{"n_layer": 15, "d_model": 256, "n_head": 6, "n_kv_head": 6, "head_dim": 64, "d_mlp": 704, "vocab_size": 1024, "activation": "geglu", "norm": "rmsnorm", "norm_place": "pre", "norm_eps": 1e-05, "positions": "learned", "qk_norm": false, "attn_scale": 0.125, "bias": "none", "tie_embeddings": true, "parallel_block": false, "init": "normal", "init_std_qkv": 0.0478, "init_std_o": 0.00712, "init_std_up": 0.0478, "init_std_down": 0.00526, "optimizer": "muon_variant", "lr": 0.0102, "beta1": 0.93, "weight_decay": 0.02, "lr_head": 0.0105, "grad_clip": 1.0, "warmup_steps": 200, "schedule": "wsd", "decay_fraction": 0.818, "decay_shape": "linear", "final_lr_fraction": 0.0, "batch_tokens": [65536, 131072, 196608], "seq_len": 512, "doc_mask": false, "z_loss": 1e-05, "train_tokens": 723000000, "steps": 6096, "dataset": "wikipedia_en"}
MLP neurons of a small language model. Each row is named by its layer, matrix (gate and up: input weights) and neuron, and shows model dimensions 128-255. Each number is 128 + 24 x the weight over its row's rms, rounded and kept within 0 to 255. Numbers have three digits each. A neuron's up and down rows have the sign that makes its largest values positive.
A block is one neuron, or neurons of one layer that tend to fire together. After each block is what it responds to, as a language model described it from the Wikipedia text at the highest values.

L4.gate219:059129117072119140095172170108149144104151146091110124126114117083083118153113172110114126134111123181141093117147139097110132142125141125108123159072174148142097131131113141142147112193098125115164143106115146144122113099140108108133129141116144065131082128102127141127113139158124114101116138113107134085152086129152094116119111093164126140111120121128074119101110165142134132133119
L4.up219:167172110135148139108154176104154088163142145107098121072144126122140094119152120124114147116154132116152125105166137102151116107110166115151116139120169104113107149138159121152118135153091083163155121095134134135119135111112111099107167158110131091150089151113124113144142124131169145113127166133109155124140123190142117137162135107137136118096108146097075131145112127132124101116133
Description: Relational "of" after nouns

L8.gate102:119139153136121093141124117133143122133093170115147092154112136128182176177097146088108143118125135139127126173155158164159069109116132085140163112154129107134097135118145147137082108106124088148124107142112140135166138148133104127133128082151155154157151157130144123149110140145174106105113130114143127136091138160181119158154138157150122122153128138080119134132106131117123087104124
L8.up102:129107085139156143109154158094077151094096125139160125123189145092124121152162120129155170172118112133171139157079153104150140115100130135097112130124104121140138130118123140182127143117106123096136151087126139168154147115079165131148108160096129131154117166095124140127168112148141132114085145122140189162170127160147117117140157112131125121130095071107184128130085157106115146127167
L8.gate232:130188156131126144132143123127114149115161136088139181129108153095145117158127133109127114154109112141139126128171149101120095126113142151148130132138124127151128119142110113092133129105165127136096125149138140126144145109115150099109134119159125151099154125099133151116139164117171124140153113096141080072170094158116156132175156148139136081097115135174142184115130140153144128110135
L8.up232:122132163107100078123148132133159130144131127113150111129070117152121134172123076118101120099165103121077106122115153169138117122094116113123143122102136131157103125159103146130131121095151142137093127089130143148130121134135094171130148155155157142132155135124137129142143123127142107158158087143162127128120164137176101145156163113140153082123120127125110108149139111092137095111083
L8.gate267:169122114147129142136163113082113100143133169119139106128140171176113129144150125131136130117136104107116165105130144097129148101127129144185115146151114162111135156128097104149094158133097108100129153159139101111159068183146142126172153079115152097133139100112132136129136134121115148104122103130159137104102180134152108124127158086110137139151117123172126131133167099159154106133097
L8.up267:093108126109133108122078122150156150127094120110130139090124096137155137135087121086151135109160075121119121154146151113119124070155157139097173162119104145111111150188146119078150144143118137099089110096128131098149116141131122116100117088127108137088082138104090118124155162176104148100125139116131126124160171137191102124107143166157153126105124143158122153171135145133135111135133
L8.gate269:131161153111144129156155122114159172121096140133100171120110103116123119148148147135156089104134101156121155107111136151137101115143132127157161097095143130122118137122118105117144162123122160116154157129096113175129077133069157137070142134118143122126189122123101135155145126126142095109116109140160080150140137126171139132127124156142146107109100130156149167103151136127101115126058
L8.up269:108124125130133184161130125146109105087077130136141112164117115096080139145088117125129117137166130131091105107114138165126135146086121134142181109122168170128137134126135130144134118148109155127088122154149108146099170100118076120118114148142105127099113132141121107160112166113104071138126145084134150140143072082109104144107147144164123149100145156141177153134140111137161144155157
L8.gate307:139146150123078098108148108088144138130155170104157141146130103153148133134140126122174068066137122139123112102130134148101116091089132144134123156119161134162105137170156144167086108125111168143164160143146114129149141082151127113119157199144124152147116104124106127125150160144165119108086109140146140108189144152115120140066111108160151111121156133154122097151146116135110118151102
L8.up307:150118099141114119136147150133149102108158140112148149118133128111146126125129157101133125085134149093148110141139124132154087127175133104129163131163152131142093152119125110112126105116146093171153076149095130127127109112127171147142170130129149105127109146128101110137165133142114126110096114144148127087177097122116097099113106129155102141127121148138093107140164129160119142140133
L8.gate342:107111163120153157110104155137159087144157133114144162125135129195142133116151145102114134143098122087121160135122139142163121109113127097125143144129147171114110105147105143117116130140113120146123115129080104146135190151154172106152102111152158113116131098118130104160092129095146063123134119168141097128113130108127131133148159164163134116110110162176115116089114098104141072115146
L8.up342:138139107144103154144142129131124164138119106161125136105153135097120095112081125127133131147084140121069140159109085103097124107146123094154187129156160124146103149123079162141127118122118100104140144144152131177100124157121162118102114128096124147140120143138110147144112117122155116158151111158125102110122089137098085110138135161145129094155133104138130129076096158095135124108160
L8.gate452:117126156123099109149104122111177145108104157112140121139115165115145139170125106128114126104111106102114127090123145098120129086136100083141110132107143156134131123108100123171133163092203155116096135154122163169113126121130126203103152117123141145154182131120119106133167123152147141157094121096159125135131124093144108144131133146118157136144117169109142133110159135106161100112087
L8.up452:088084146146096126104114109139162115130094138140080144122151106105094129131161137158151120135132128135105094106138150121139127170133142140124117102155143153161105157120137153100100115143113112120093141168103141110144129129131077116142114112124126150192101092136167155133164178130174151130128122161180120122117112146129128170160114103156147174162144115119107102091097126101120115154157
L8.gate518:110154131094150096106120119129142145151104121108141167128128150091127103128140119146162145119077142142141125146115134162121132132103110131137139116136102134122127116119078082140142133082163203126129131119129133167150101134123141125126101148113120173106131138132130138114165098113168161123120126100129155122108118149124117098128148119128138134096102172132122137103145146077147135146102
L8.up518:106123154092106143094110168123098131158139135144079104144122163107164172075124132101145138147183137122097141154082137143140126116123135142131138138144128152125151150140153129106137133124165090131121144147144149151135121152106128116163108127144100116157171110127109115138115152098126124129125136083146151114123157143134153125125114157139129103119139151147107109124154148105139154136111
Description: Mid-phrase connectors

L4.gate567:092118122109111131102159108093153082150148171128168093147100101116151107112162122117162141102127149116105153113132144145156134100167100119125193089124115139111147093132132103131113161132128113143111103107115161124191153139110191114135146140114109124131140111121105147095172111109155104108128131138181147149183125134143093134124148151091092133108124136118102128165172122163113106105158
L4.up567:148103117107126121136148150126129107139153133117159118129083132132150123100137100112136169106133093130121115079129167110133133122151058117123112118179126089115121123106132110134110116097143052120146131112138119115148155159077187126131128141137137149149122134095090106109101123106141101086136108203172134143139118125106086109152117174098131102147094116187137149147148122170126117150151
Description: Conjunctions linking pairs

L12.gate21:078130133103165137108090107108109104103164131111127127081136125144120106118167150139122142130149111110121131144138113147170104137156065121141139138084133172122135122155114076110106116106120128164120104099155107150148141169095146101152083108157080121090121092136161125127188122136111151150091125089162140167127137148153132158131130149161155132084086127148114090147147123121120149116125
L12.up21:122101075131127146159124094102102123159169135147129115120140137111129133128133132152139143107109105112150107132163164129090183145126100078118112109136128134101128130153125179176124105101132120142139101148152122112068130139131124105166160130118081105128126116186159105140069132128127141106161104156083168146135101094094174107123130136144109131172166126116124150119125185121056130140130
L12.gate68:134133121127153119121095125129109066143151096127142121150117108131158116152133131081178115158108096138168172118129145174139155114108104116154113136107119179120104119058120115181105155147139137137176147150158163127137128093144122113187108121078112122126099114172155157117058127109096172110111141158127130094174115119154122128104082170178164112105146119150157164118120131110111141133080
L12.up68:122092116105132115126082101132093108128128122109101118111107106138095141114111129109176079123117143151167071131143171110128131098123092126162164144106146129083156117147093119116083142098142101141135100128138109107146146120129131112123148116150103150126103109123121157114149122100123119112089100141104102090170085153113117129146169134145119160164107167110147113128142140099162117118102
L12.gate139:175132130156141110161127128135127112107117133108109111110144131132089136134109104092169187120124144114126146165131111132155105118127144130149140112113105123134168115163117128120114101103135113138133148164122101165086155144136107121117108107091107111128093159209128141095122164109101131134109147179175122111150114147070144123154096148152105131126118123119161126146132143127097171130113
L12.up139:126119168124164132115118115192130114108142137143145169119076116107115129100116102105117108161150103158152064132099130114123142138122120177097160130170088153110125132157154093135118114141111115167144113119138168127124101121123126121115106124110114098125120118149138126096111171122120136154165137121114102108093101046163152103136180145112113148146159116121124107127142146128134099125158
L12.gate508:164115130169145098163110153132101112093150086126150172115099116107141149139111116111137121114116143138147102114126091144154122146117149143132142142112112126135120123114142129109121135139106070132135131118109196164113157144108112097123141134135142083111137145148116066103166171119143103160122157152089153121164138125102109097155114123155096163130126115156125142123151090062121164134119
L12.up508:139152161120157141117155171075086126118147135130119150102115116082160101125104127156128115111157110143159135094126108116155112145137141093135094161135116136115135141100129145125124124124109124115116115150109098162157154110100141129126152173058154145141131134138136106163139082122166116117126131122132136113139095124100162122107125081155149172143149065125158133126116152166097086127136
L12.gate522:121136100118107163139088095120146096135140077102120167118115133117113144091137153097075132096115128086148094117172150142137119142171088072133100150098139154151121125109091166109108124096162089130157116140152127144116115126143103135168139128086096115089154104124172140071141141155141173107151119146141087143191144088094110115134125124144114099136163091096133143108128113090128154137118
L12.up522:181170138174132144166136158111134160122113109154151102100143101102115118150100164101100164165124108153153093122108141163123143143125116132111143136117108114142122144102097116109053142114115142101126148115113146108151142151124113137114122113098138088024089120138155127120140156101143136093147149144114106140146109060087130110135124132160158136143105118128123137093124142104126083092110
L12.gate575:056114143102193126173166114105138138105117128127119116128145097134123140131101135133109118107125139105148122151139116135097196086112104104097188132134121147147075138104143123094116105137116092140138074134160119123104110126112139071124085131159139108117094127153127120106063116172122142125101102148136098137156099126118103099161151122156135166119119134130156133107137155118110144130153
L12.up575:162182137160119125145111158116135142103095133173160125156062109124121101103104112129139095096101153145187115108118113109141192135138104122176119128128093108119169160103127123123097129126133144083121129101169151108110134135149128105140145114120132118131144112153136078148142110142125148160131115128098199100111107120107150151135137142106108145101134111089105128178121150141117119139165
L12.gate598:128092156125128115135123140155104128142145139145085095119090125135123139149145144108170139136118099124128099139106101117167144098155167158131168175150150174161133146130099121132137143136154132144112159086151119137125119108097142126136161129101145127160109135099134137175097135158150086129120162115109145086137135085155131163142161144141098085101142158127131129165163154149078151122151
L12.up598:133147149155115112133150136132156138096138109104125130132138116103147126114109136156126126173113204140139077109132110095114112135091090149107109147150126096130112095146184118125126152138130154102149171107098138162113087145106113111121118140131118127176156146129144106139181104145114114145116119161171128110124138142138110108133127115067147144121106134115137111111104113134161092114104
L12.gate644:114095136141149121131115118154125094127125119100141134072095130079140123122170106127121128149105105143144135130139111162120119110103089093126121141107125122092123180100121123151114161115120129082110101106118129130123130190142125112119105115122129124131120133155166162132120153144112130115116123110087126121160112144133128098139128099165109149106156109090164102069130158139114103109084
L12.up644:135120136164130138138188135068053129128113098149089167087117127130124125137130160107123113117128105137140122124156082155113128143093146121138154134099157136113126096113107102121132138156119144127132104118163116158138153128108106161103129139100128142174082164099119139119134131126142122149093158114100152129121090104091102082161132135140129167194125109129144090119112126127126077115158
Description: Verb-start fragment after subject

L4.gate24:130106188154149117152103135156130110148115128167137149127134113119159079142157098124118127154088121123091117135118138158114142099154128141107124153127117143116138119088120136115123096115128070190152149143134146102111085101121134138127152128119133104113132120155155138115118150156184122131115107149115105132107114086158105106157075175116150133106133147116066135134079159157141137092152
L4.up24:139148120125122137128127086128176127094131115089112164137121089148141115114145125122111086136102084118095091108129168109142134105118135123100141163114124162121136134117121131119128105162097117153133187138088131145138137152153132131119131114135126131137155127176112135120149110184133117179127161108116114154128162122121056125143076154080122162105118143138093157159137117130154146172153
Description: Word-start fragment tokens

L12.gate90:094086114128150072103111172132115117140122127144115143106125136105149128130121123156114117093123120098128146156157124139130148127129164136135086135121137164108137122117122128151172154128110131171143108145148121100117142091118088101154133160134091130112129114062093103151163120180124115102099108174167134142127105113113130123143128111119124143110130129138160122126163146138123107109128
L12.up90:117128098128123165045173119155164128137114130121112159117111122107112154128143119102160116150120136162124177111132107118163125132135159133153122115129093124121158096125098139148161158100128123104118124155122141135138148163128117118125183156104169054108077078165082144157129135112134161169145113152168131126107164135124138122109152103107155157111133143124132141136132147153139127089081
L12.gate131:130136119078127134122123119130132085097106124145099154155103125117134137110082125101156125139149116123102100142070162141122117151095121168113135148075140110090148117110140110127110183131125114087151121136128129098095164128132130096145168116151076140109176128112128118074129120126123163154143151137106118118109117147117120161128142150112158139133138130128141133128147128113144107193128
L12.up131:107179109121146157103186149099120081129140120156132146146125139151138111131140169137133102108148107122100071134134116142165144143120127157159146094113156133117098121145134134149095156131163130122161136091125140099106075092119167115150139156147071180157155112142083143119123135154154108115100162100131154093102084157110124133122146123150173142104118084095141136164114145124141150136148
L12.gate180:087131137155150103110099159135119136117099097094119172118148129142125128146110137151150139137066132122127127132139116187125123092107119167127173139151127110121160082145146125098097121115089092116139135172119152107137158165154071134155138127161163151120136135145131137141118133087171097162100126146188152128163147097144120097155182166131165106154135119117136083157116165104124048132120
L12.up180:112153114122123179116092138121118146144071097103153111130144100105138113142076130160114154137085176136106098097099131128106114136089134173106131130149167149147117131117123176121130125135138111087118104124165162196106134147149117118116155132121111145098113181157128143169164119133134092177158133140149104132134138136110118107206116146099117121117126077089132091127132109160134167122148
L12.gate215:114142159132089094072134133148112144096127123103139115080151124112126149104118151126162157102155201137111142149138141095130137127140153173166152137163079150127087120149123096134130164134136113127121122097141112107143179119109156133132146123154085111085120089126134081144177125106156126115155182152133114122113079095076115132127148145134118109114141122123154130144101154133111127137126
L12.up215:137094114123159098109148157108140128088065124110161150146105142097129134125152115123148124110121145151133132156145173095075174080115139161114136103090152111125112121145116150105093144122141138148104099107152155078155097163136134145137113089130115154156181062141132113098159156136152127146157110114172160163113165133137129125122169124117151097102165119152153137139106101165135139150143
L12.gate282:136118114153123131120121166134143093131109123154131116137125101090138160101154124157132123132094138126189117126150101126145108135109098102129130137154094096130080110105148143095119159133157114133140130072114160146153141103135073148133157097094102178136130111100119124116114144105136122144094131178111117134170138151116141128124093140122100135119120110101124149115123092117147113138098
L12.up282:092166093154126112130138122133076172089134166140121120117130119130122128131134138096059137140118097125132157135129137159155107127129087136135164120135143130159117130128133138118108129095095159100093139105119140127172128114121156151125123140136134168142167144128120159123155082160112125115139152136202088161071140112151118101133085098143109121151163128159123145083142130123138155143094
L12.gate350:148124096089122147132145095135109149112077160189113134139129166142131117098121118138094096126101142166118144119152149117103138146140088125145127124152138147087106120130131134156112089104155102120124131137156136136105157094113091153121147157130138111133136123090125148103139150120166109134126114112199115139173113119158096134104123156165120091167141134142106082124147137162149083106172
L12.up350:147143114117113112089121165141073101110144115094121135159156143117099141117100148151153130097164124130065165132104100104128110152136114153136161155136145101123133139114176122142147122126161127122154089139133110124163113155096092165143119116135139115119122155147172103112131111091104094154168137150139132105131127114190130068134121107103151132129184107138099128091117169133100098107136
L12.gate587:153115130123078144113072148088092133089117146098121133133117138104163130083105133164123153095124136099146180106140155107157091094116098077141156126126119125160167136130138128104120190149113116141116090120121180134151140145141161118109147144126093152125145092116128178142140143157150134153104118160140138122129126101138141170133128129137184093102165127121130155106165120092125131151114
L12.up587:120105135113146100123127117128113135100124119173098132131123132110120135133105141123133102144124136148102137116147087111122116112151147142159149099126099178137124133137128100170111134141161130116122131107078151163082139125102135147151142123184140110097124107125110129176123170138166077187104142064150107136181096114088087085165113121132118145143135145116133110128119155123106090124153
L12.gate590:136115149143136098100103151096138130145102165051110201143114109167090136123097105134124177098097118149133160129139150147150120111153107117157142118117115100127117136128126123119125114113127124116175117127137123158127089157071142127101126124133165132092168097202127130135140174099185123114106107185122109130131105109108100185111126146150115106110150143139114115111128139105090126111119
L12.up590:123154135173133127117144158130086102123124132134181131149126086171157100127093096155127082153187153070123121146162106156114140149127105083115127164119145115101126094103127173119116141147102097080120121118144154114111160128145136155147138175093123101107129094106109112117112129114126141106163110180154120165105143138139107138087124134125150103114162159111142125100132136150120099102106
Description: Determiner before descriptive noun

L8.gate82:066181137090117144130150135144114109152104146131139160127159116135102112150104133120178169086115125102160097178098123141134127125149106126110104181111141138112138140128133127114132116106080174104075098111112137138076115177073193123150125118138137079091110125116124094098145156141154122128114135162130134148130098108163129121134101108153158138151119149166120105121097134201085114134114
L8.up82:093129195128119126125114117110098131138088132138159166130168133138117134152148140120149134123143114142143116142117173115125146114116154120111140140126111114067162148120097095158158122141140132140137079131128105096126123169150145141159094135114129124143167146158151138152144113123103158103124153133116126135091158163140140164140135124104087115125088104147094123099130130109134066129135
L8.gate184:122110106142090116128108133111129140111117150158092167114130115174157121148130136147120111141121124130120135130112140119141120134134104169117109181120096164131094118096132157163121131128066119100125104100163125101110116115131122141112141159138138138143107111180104115150132137160134098133106135139134134073157132136161111134069115122116095126138162130102135136117154147183093130127138
L8.up184:129123111135157120125157164129122145126127152122135160148137089101147114149135169141135110143096114143111111153073092140137120114075108141130147104089090127095123106115117143150130127136152152182094123153143139120098120118099107145138138100111109152109158087112083118141125102142120142126112142097051145142103146139083127147154136173125118167055148136149076112124147139084145141165140
L8.gate234:120108122120159146133115114148139121118154127109176117145120132139148166135137107132112137127076113148093120113147157117078155164160099144088131124152167138167141119145144120135144154144118139091131148084127113137109091139152105138132135160122147110148144116105128117124163129138193071113136112060159137133143115124121149143120119131151133139133122144097109115099112108131144135123163
L8.up234:133099136140099130130082141176146100095138158141107113163084142181097128149117128167127161145140114134073160155117126124166159153119127139119111144131111121129122175096115136122150117109131097127157174134105163136140094154132105136118126144109133131123120126157095123104143158144110124118082148136109177115182123162147148132142137141138056144116108108166134110133061135136132120131138
L8.gate421:125057132129126093135125147141170100104159116113158133139101122134139157141149173091123127142142140156143158150097119108141162126132149120124109156125146163154112100131117107120139182152151139131133120169142142130088094150190103121140098092100145091163172149159103140079163101109104093153138121110123114092120137131096167110121123113148143107063141132150136124133175150149079112137134
L8.up421:199108154111153147174125119119105124100086125133114152142087137094160123126142126144098155102169124109118115126127157126113115161143131136140090131105131158126135094123137081114133145080147117127114105158071100124139092123166165131121165130125104113114168158141076094127128113158135123074147128122127156082139092160152136129165167138117099111139157134159080104134156098125155147146117
L8.gate444:123148118105138122128157099098126138188117103088145142135128133144124130145156122093089123134071140182079134175117181099153106113123139121157122134142125114114182101141127119114097105159130117126122140098138128122120090120107143093130132100149118091142118163154109102111136149169183171154111148114113100146143106114141162127154089083133139121139186138141140150134159148092115083122123
L8.up444:127135122080114154140141164172161137135134155154100162140136139181133134160161081134125119080120126209118142111099145106126093113140136136122112115133096159117122121140144125147116140112103092153105128133111125117124130164088166103109080129113095174137132174080144177104103105157163109132116138149135140130130099133148163121146104120142147106119200138159112117113130090107092125159137
L8.gate520:111150106140111101115121113132159135154117122159118106136137100094116100158119077184059119125100120117132183142119099147109177152136093105139115123127092165125169143153118134118102103152061098134135131137096149150129155165107126080077090099139193140108128127096121148137137155184080136159139155129111151146121140103153115134156139096098109131112176154106114162142117144137091161148121
L8.up520:121135132133132153120110124141129142136126157154087148170089069176110122150124062113118114150119110136123165140140159126129127138122114112143142143122083168114106147136156092120148158132139163113102114172146114123124100097152127162116136154111116105155185116100149109080089153141126164103175093133097086147101082119137124160119098139115116142166122100118100148140148140128128124136147
L8.gate581:147076140123123147163091110175118107101129105135169156183132118176146093148193139110129111116108118165080113128129138164144173152147109156142117141122160124168088133118135114118130121142125103116129101100134113095094101099132133137163160126109098098100140171103137140137127173125148139137117107122147109090125166141121162098122120151151113150144143171103055099126123147135123081097132
L8.up581:170114108100117115149124148141141124117136156133109151118180159157118134118160096148135131098111121132125097119116072125137149171160144113174132083124100102146147167107130098144135111176125082132102099138131126126125130132111146085140132110093108155123134172119129110127128146169091145159108125125153154127166093154120138138120143133137093190118131108090091138137119144169119156148118
L8.gate641:154111099095138128142094093105095137111173124101148126140145114147130136126138134123116147126145146131083159150109078146167125116151134153121120139161096174106124146151139157142160155092138126088107105183150076140159129103143103120125169079143173111145157139125134153118161109109141117112087105159116156099107108176092138094138128118200097137082129129125095143123151161161148095110114
L8.up641:164142140163164121113072104119109128126130136125146127168110158158121123137156126163104124117150122161099132169137096093160136108146116133127130090169146132160142115096107079165096082111143175140120143151134086101082131155153099115115098160151074096123100153095132158130161139155119146116128102080126090137135108127117168077103128126181155130144105109125142108096102110128126120129128
Description: Split-word prefix fragments

L8.gate57:141147149156096163135145104134142140106113162151141122116112118140112166169111137157114127151094141131145093101139124117096115134099180123127106115126128160098156143143140160124138147114124125116131145087116152109130065090138146109126137165147135133097092097098108184117099130130148099073160149117163107080145113105111101118127096156152117115170103112134167127102116135121120094156094
L8.up57:080165110143108137148139124147109110125180107105134103133131113110156093089168165146119139070087146135094144124120114133139095129081137097160121139140153112175129082120135173091121135139143129134148091046143130134130157112158129100144105141098142105109101132194122121155169119128112126158127133125128104184100100108135112124137068121142105132118122082124125122144110142115106136103099
L8.gate118:153141144118182139148143115111094107136161112112144139113120157080125096124168094116131143160135135164171121127121135109146111161171140132070113139109112160098134147104100156124103118098147123117163111114101134125158145138122108143121119104117130087105148133150096140092187101155125127122147149136110129115118145141127152125131121078135110158128111138076086134130131162128082165142133
L8.up118:112133096132123135126146124111119140124111139122114141121097128079133155140122134149093141152106159122122127147128173100146146130123125099143065143110082121120138123137124093180135105080124105091149132136108141168154162111120180130121098137127144101155075156155133120142131128102107157109166147160149140099136098103092136120128111115134142111153129160177144166121148130115169139136140
L8.gate179:152137159097107129121156138117096133113118147108169142075135100079106188136134130165152170192127145144156144153080131125169146145176138085112129132148150165123121113112145126152082122159118086102116150113104119124120131157137130072084113141129155113104130130081096128132123131143132110154114105124142111115144108118135116129097127101164126128135119117125146149090126168110118134084134
L8.up179:135125163112164161132113125146119139149153118150122155122106153103116128139146126104118166123128160135127097144111121090152144179167112144124114118151128171109125106156146078146127080151106104134203123111107138139128091169104137160153115128102097074126140131100093141120128094135140161115158110145132149133162111103162072136146081165143100122112077113101141137130114147107117129108146
L8.gate271:108172171129121133108158143080174129105119141186125134084091158112102134133159155117099158061134108127075074121128102125117138135169139156130113134162149131106138125148126133117088148132133153137138128107138170116122114107128088125135126131123090118128137088107130135147099155103144081138111117161102101152126134129131124093157121146132106129115097127083155180132122109066130084153124
L8.up271:150145135129086146135161127133165169079184138117131154155162119123152142126136128147089126104138100111150172129119148139137129148156123112128161130152115141134110119143171110153064114176138115147179125157110131091130151123103107152106064143102144144148151102153104085138145129097102109138145115157124128102132099112123120155156152134121156137156143144100134118178138172145109126111160
L8.gate397:126112125149120097139141161138100121164104112131116155129164099075111120163156157128101170089135099114126096139095125120140142140143088145119145128157102141147087101098135114151111109111131156137149126093124106114113090175097137141098124180158100156168133123165140167111134128105139094134130093118095077112182148158142103109127089160144123121139094131143089089146102142159117124139138
L8.up397:088101154121121141142117123099110148144120147153119145090113044125115104139101114119104141166102105144131166143064081087150104164106116114119128124138119114119127106129103137073147099096084107146160146187156120103114106137149128119082132137146152105130140137104164124150136100137117119124147116150116174145110118083169138136114105142134159116180140104101124118145123146081148148166149
L8.gate538:119103132114122101121063095137136082106093154131104122152157121155137120140100121112153110137072112132152140114121129092113101147117147118128127165189145114145128111081140095128122102127115121129103087097096120154113149108107097135115098131109154134097107110123137151111129110142161108112121151123083128126179124132125149147149134140145127134138163132102136118132113138120174067160132
L8.up538:100135124100141163106124145167161118124152118125141166083146197149160131140111157080158120113151099120137099148140109109123131131112140174140116056113147116125145151089113118122087134092135120105087147138154130167100137126107128150171144143125185120154093125113097127124077149122164147148088094151157078182097138111135148108141148133152089159154093138115185120094145135129133135136148
L8.gate596:105174110109144162128120155147112159141138143178120130153113165101127134182087100156110118137125102122138130101098119141138146111106097149129126124127167161127151157080145128135106141130064120125123150142129155141086119153111139127101127156142098101078145120078129178116126078167140121125112085114145106103147148102108099143137106126109087132117101120124131120126155158142133154088133
L8.up596:113137107107159131138151126112126152122110143141129128092106115096081131116083158131145121205118095138090110096119111135061110151140140125118131143132124109126125151139117124157123163164126126127158133162146148181106118161099145142108128139123113113110151136131099141126151147163124119153127089146138173140114095115152136121133142139146134108104197118103140109111133173134175140118123
L8.gate677:147155179124127133126121097077103154161102129171101126144084124142138070164118123164156164107095144132124119107140104123110143139138142104124113128126105137098134109140110145109134085126112113113144141128112119148157119107179161114146134130131132093148120132114126135159104112124148133173120141130149153161130130114154130109129143142114093117136131142145114160150142176083153112130095
L8.up677:157089111119124113138136110098113135143144139120064108138142150107125122139186101115132119134138127125099108136111116122128148167128100173116155117151130140182143149141085135141123114105127160116129127152176138125168140110102143134138081095131163120120138113134106101098148153148142128133111089100144132134103145172115068142131167093105128128168140122092139137162136109146129124121174
Description: Word-piece "ear" in near

L12.gate60:095140209145136120143121120140166119108118109134130133162115050122140132137154112167124121074149081097109133150108137115164172115150111122094144145106120108135115141173183146117115142102133125130134117076128152119119113102077133138129111119115134108142138115118141135109143153124113187146158080157104139116112130143170109114137091153148094122158107142131159167106100121150120107176154
L12.up60:127165147136106128119135083140080089140098171118130197167174078087088154141132131152111141117120173118111119110137098172113050109155145148158137146132138126120109144114120130133117139161145073135121123133157120146143142131166078139107131088129183130141110103135141141132103152132093095104175115143109148111149150149110175117132074062136123107173110146125154137127128137159118097152143
L12.gate93:132141138123097075157126171151147117106122102154113110154081159103133138139117109129091154100160122134058117127155127146161129094126127128137136161157134126120137111123118137085110148139136125165101096141156139174138133119192118181142126120137080110155079138135110081120100140171175174116105121165121122136155143115106182110117127122157091120072164136088126126107113141120133115202164
L12.up93:097163141124102184107162112124106130126118116120152151158124123104117122164136084131146088130132154162108127100093075138131088134141118142144123108108136131131126089120141064131100137168138111135157128100086084121141123156110162111129121137094117131120147156115136129116133163110130106140096138146145129131137130159135128109141147153128092099116108144161104183121192137107099114125100
L12.gate153:104146149138091119139143123130128155146138105117126080160105171217149120122141100163185110156167182117146140121108146130164130131150106083141120132095150133096096169147092167103118143096146117105152134123075124132136117130134145137160113095093102170151128095056124133113132135133115145124141104172133153152123108134136112105140149166113131113141059133134145107109125131125141119111137
L12.up153:085097086137163135128083157158130095107106148133140120134142108108161069113163145136125118106107123119143116133131119132149119142118131106087118117141121113111143196105145127115132160136120104160121149165102133138153103135117105134136170107169120103144119146087139138120091104166080150134130146123053127101195112100132125086140139131139178092143110143123106092110128140091123139184092
L12.gate326:091119159135145123115097115159091126184126118113076118156122131117142118135180105142118141126134141113122137157111102175128101128127121148139093108093143143114123132075095098127104126152136107121130147155137104116135061136120129129150126117169087145139170138142097117123132144194126125097146113163088076133149128133118143133180143099152138110152185109153107159159124160150129109126121
L12.up326:151122097142154145111150112123136152122127096110140154122203138112063112127109102091137123126175164162104087162135120157151052116158152113106159145107116112094125099103170119133116106069140097158163108131145120134106124171100138108129086178113157137121122119103158104123102105140178139147119149126079109118130120103118112116089129154155169117132166138147117189102100129099136106162095
L12.gate399:172176063117128117144127130121135107126160093089133124088140126148104138126135122146106131134110128147090142105145168143133100158100143114111118117118146131060181109099125164117141117138179190146125163106101082160112153100132125122133096160098118123170137144145128090076133156089120115123131121148117103145146104129120129118125141105156093114145139126135095070130125104149153139127153
L12.up399:153156110133193143107115121129127169138155088138124146126107150119131125123137134107083134122131090178135117106079174150128126112128142145158135152145108170071150091101108097109111126134166164118152106113162147153160133147139097157138141130125153155095132160135138131146128108121108114116112175096118133120181136099113126092116081149109117064165128117124148112090138116146086100124128
L12.gate400:147159153131131135164145136129125131115091101084092136135130077120107114135115125137118146133173157123121130167103128128085155116118121149125137154132133133113146134125117093135100110141137093095140119072142094165188159124096171155090130138119159149071166104118114101085136138198122158146145124160112108095120115094128131145139143138128115087125048133121079088130136101126111126128135
L12.up400:160112126127164183178143096107132121147088097149111132131141136155156157122132162116145140125130167162127109176128128132130095125135141153112123118177084167080123093146112129135117177180166119128185139103104096132112084117120115113164147142115100169155092067093087131139110100074132143143110102117139120121192089104187119145153162137094161139097152107123128141140097125087129129122103
L12.gate533:108137105110135102128134088087144118145142096137118152099124090159121126137124129092136101128113141115156141183119124101128140145129133141149108160140100134142134175156120142149142105168101072109154119135061131147110150147123135091167121108129139113108094141119131116099137130088138165146153103137103102134114131145150169154099125158133122115121144128164149121182153133166134121123112
L12.up533:151152159122133138125146115159088123104118151106122118130144122131116122100132109152147129102158129130141133083147120142146149132146149168088111119130117144129163103144123099152154124085151156096117109137140157110103144129127162133081151113113123124147125126137131126082136121112166145119146170128123149131144098103155154117159097171157183149134143156162126097125094134162172152140104
L12.gate613:104111123099108147166103071109157125142091154132117113142115099108118148168158153098148159165150209151165112121079112128113099121138103143124092102136097185152106137113113079106131104136127103117145113102173137147097135116133119131114141071162094108137116165137141092148151139118142143101115136141094156123138129104151120165136123111167135162125133164098131096153138138122143154137150
L12.up613:114162121119126092132156083145128127122166113102145168171093118106129174106147151123171122130147118124094103168119126099138122114082132117119089143138106106129162160095112130114119130142131086114129109134165169147096109129139156126078126127150118142120131124112088125121144137156120100122102127111109096096134112109107100070125109151147158135125124130106135149138098107133111135106158
Description: Word-initial prefix pieces